{"num_attention_heads": 7, "positions": "rope", "rope_theta": 1000000.0, "attn_scale": 0.125, "init_std_up": 0.0389, "max_grad_norm": 1.0}
MLP neurons of a small language model. Each row is named by its layer, matrix (up: input weights) and neuron, and shows model dimensions 32-223. Each number is 128 + 24 x the weight over its row's rms, rounded and kept within 0 to 255. Numbers have three digits each.
After each neuron's rows, "fires in" lists the words (lower case) most often at its 100 highest values on Wikipedia text that the model never trained on.

L7.up189:121149149121097154166115099144122157136169127146124106093116103148096137142119079146163172107138147161103204129088121112122123124174088185129105130116174110112101126144164183124105136148129131129133104144127170138123129108140107123128132130122109105131133154127067133099172117128152141122139159101129127127170139142124123121115160150082131148126127109151136105149108159115078108143139129137139141114137117133175141152113127103096166145102114129118074115106144128155127123143144136149175120128121105160134121108150145121165095135126093136135145107102131083130155119120140130068
fires in: "to", "not", "t", "also"

L8.up1269:157153123081146122130128133108162137142152152147160138120089128149100094111156117145143133132152136165096134115082108113126148152152083115122092135128119114113122121159138125112090153134117120127148122159087107118147167131165086137109076125101153131141145148099124139101154143179088082138172167135171142080127136101129106122119133115148143168106122115123103140126123129093070126108130123168147180122114131107187139145190129119161182126105068083106101095150158116139142133100096146130116095126147119095147118145129130102124144108127134102095126105102139130089168128161131108094
fires in: "to", "would", "not"

L8.up426:102173131163111135140117079128101142112157102137102115128124130131105110130122151146092152106150153162096157138128119153115141130143110175185108095111130132098134157065127201137133106127112117097114138146144150115127117117150119134128132108127131141120119131135069143148148137111146130130139127127161129142136142156155158117115160159128127172128126108161155107132119139163079148140179104172135167117110112131097141161095102133131206125100103102067120109154131100111134105122135133161145100117090158125130123170148119110119110116100112118170149115084132114079125122144100113112
fires in: "to", "and", "not", "they", "will"

L3.up340:163146094126128148159137109102150111132121137111145097126070129062095043101109140159086148149135095147167106116116144105123145133100083127126117186129130136111116144110102159125115111158129086128131136130121118146130160106134091160161117128129119120147122142113097128156104138153185157139156152127110129136098127079121170149139198146121119109080126120127132146120099139149120115168167123132146166160125140116137142145136107118114163114101163152072114121117090104137085129132126128153141131144111140098115142111150126131108090079123143142131157116127100155101129125111136141096
fires in: "to", "a", "large", "most"

L3.up423:159137115116118128153115121160147143126128118122127104067074100107167135120110121178151094123170130118104108090124123103123154139182099120127115108150168146087127143134131130131084100146143123158124092121131167111108137160079117143164114143106113112161092149137160143130155132141113131107122143161120144131181136189099183112111112133091126161105186141133123083134140096114090102167165133143134148132131139136172149124140120089158169128083110102123096139150153133120150108097130152129146127134135094121151163152126100110143142094129120127105131096086152104111172120120147140119
fires in: "to", "i", "can", "t"

L3.up169:154143129124130105098086095121131150083183116156170130110163097090084128135065160171156115126148122120171124124131142072139133163106135102098098093158115131131155156155086141121082147111144111117154104126126104093116126141135108120104079102086162147115135168112154139116087109138110123104166117119143133120124121151164114116129145119127135137109122136117122129134138117132104148119104086094149134135165129113131160172094096099123158102107127146127096128120117108148105128115138084155146104182112106148126152101099091145132131142102129128161164140185106096143121096090146100119
fires in: "him", "it", "get", "them", "up", "on"

L8.up1149:148170140178136131152092132190131151109144136099140125103133103129135078126124100102150142119108146172125144103122126105138115092123114161182137117142107114137141156105139111070104123099143132152139110147108161108109128141150148152132093122100157124117115156141132139171150133131126156124162164124170126112134129141159112137105164151157124174109112084097135119166136120120072118173157120152107109114135121157127143127050115112086161102146081071133120161127110079153130118127112129121109105092107140169129124114139121113120082130122104183158134140129138064142142128160136114106
fires in: "to", "not", "will", "and"

L3.up1718:086141141145121133152085081155133141134188093120140174151108118090116061138108140135105171122123132110133134127106136130171119171127132111120091128136130122162102116105114157160115159087121101106089158141097138121127117128135097124097136109112134153102093147151096109166165153115160163130184121128156104196175118154118135142141138155077107102128137087149163143112117126126140144146083097100128179158106131139161112126138095140095150139090130152093132154115101100120110109144120113155107118138132107146129169093141164150096071140135116103138135132097123129176110118133140099091
fires in: "to", "it", "song", "a", "interview", "up"

L3.up632:116118154137144153111075130191092143145125141143104134136162144138102102125097127145159118132142117130155164101089155109148144127122138138149103080136147103111141135122122119150093135107128132113129093170130137119134075077117146093120119153128156137158127146146155154148164140129163170144113174126106151168145132116124140149107149092088137130096158125142138108122157093091169099172104149095092125138110126111136144130125112122091103164132143059142102157078117149093139171154153117117138146172071132127127099152128107150143134138149110097181168154121143129087137090133148094137
fires in: "of", "all", "allaire"

L7.up1372:155139136123106105106120153159108087102156168141104119135132148054124180132125149165162102067100103134109141103117114113101113131113143141084137145145141102094114107083138122117120172110114174151089136137120140130127126125143116145151136132150127149161119142125130144098110058135197094111118150149143134104122108123140115121098090120148184131103092078129139126117085175156119095102090130136097129206134138136119137122135108109094147165145169130115115147117136105201097131103137166115139095127086159149139087094145108115115146115095121134150140132131105109067112157122110111160
fires in: "were", "was", "being", "of", "to"

L3.up675:123126162093099112097107157139184140130103092133149128088095137097124121112106164074145143130157147102106122162158150126191092109150117145092097109125150143148128145119115124144118200093109161114153159112158125160127112150160107124119141119158130143121124131146157123096111107129123136065138153137115152163110121085099098125107128117117079139123132111115114174139121116136115096152105097153111139132163143129125089111108096102111095160142110164132160174101131119097123120138135130122060111130065119171126141149149144107116116120130133150150099158150121109099128122086145137095
fires in: "the", "when", "after", "of"

L3.up425:157158118121146124131111120146096110134112084122149107112112153076102114131122184132123105120129102141126154133133114145143142166151113142054113158113141162135080144154084118080153129120146139133108156106129134148120153118115120133100117117151089163116139152099119139142107133146153138112118171092120164084113111150112152117088110152099161124124108165132164107142124105139148128131133162109125159152138147122180139121147140120140106132173111126158082128116136118110146164079151134131133096109105166089141102113171130118140094154101163127110111132120117131123118121178157146134
fires in: "of", "years", "goals"

L3.up156:127129117087105095135092155210107141147065135126134088110122169093098149099121151129172123099149081118120127127142114128154137079123142101075172152129142080099170158142123152168151131105107130131168144146133121108147130076169122124144121106138114137116146181122129120113119129141169129116094158129139136110078113162108143162078106149102140133064128119151120114166125098157147127166134142110109123128104131071120141088070146093122067160140151144117108179123134158125155151099149092106108128114097151146105092158135129159105126159141135150104136169165114114150099135121209106105
fires in: "of", "were"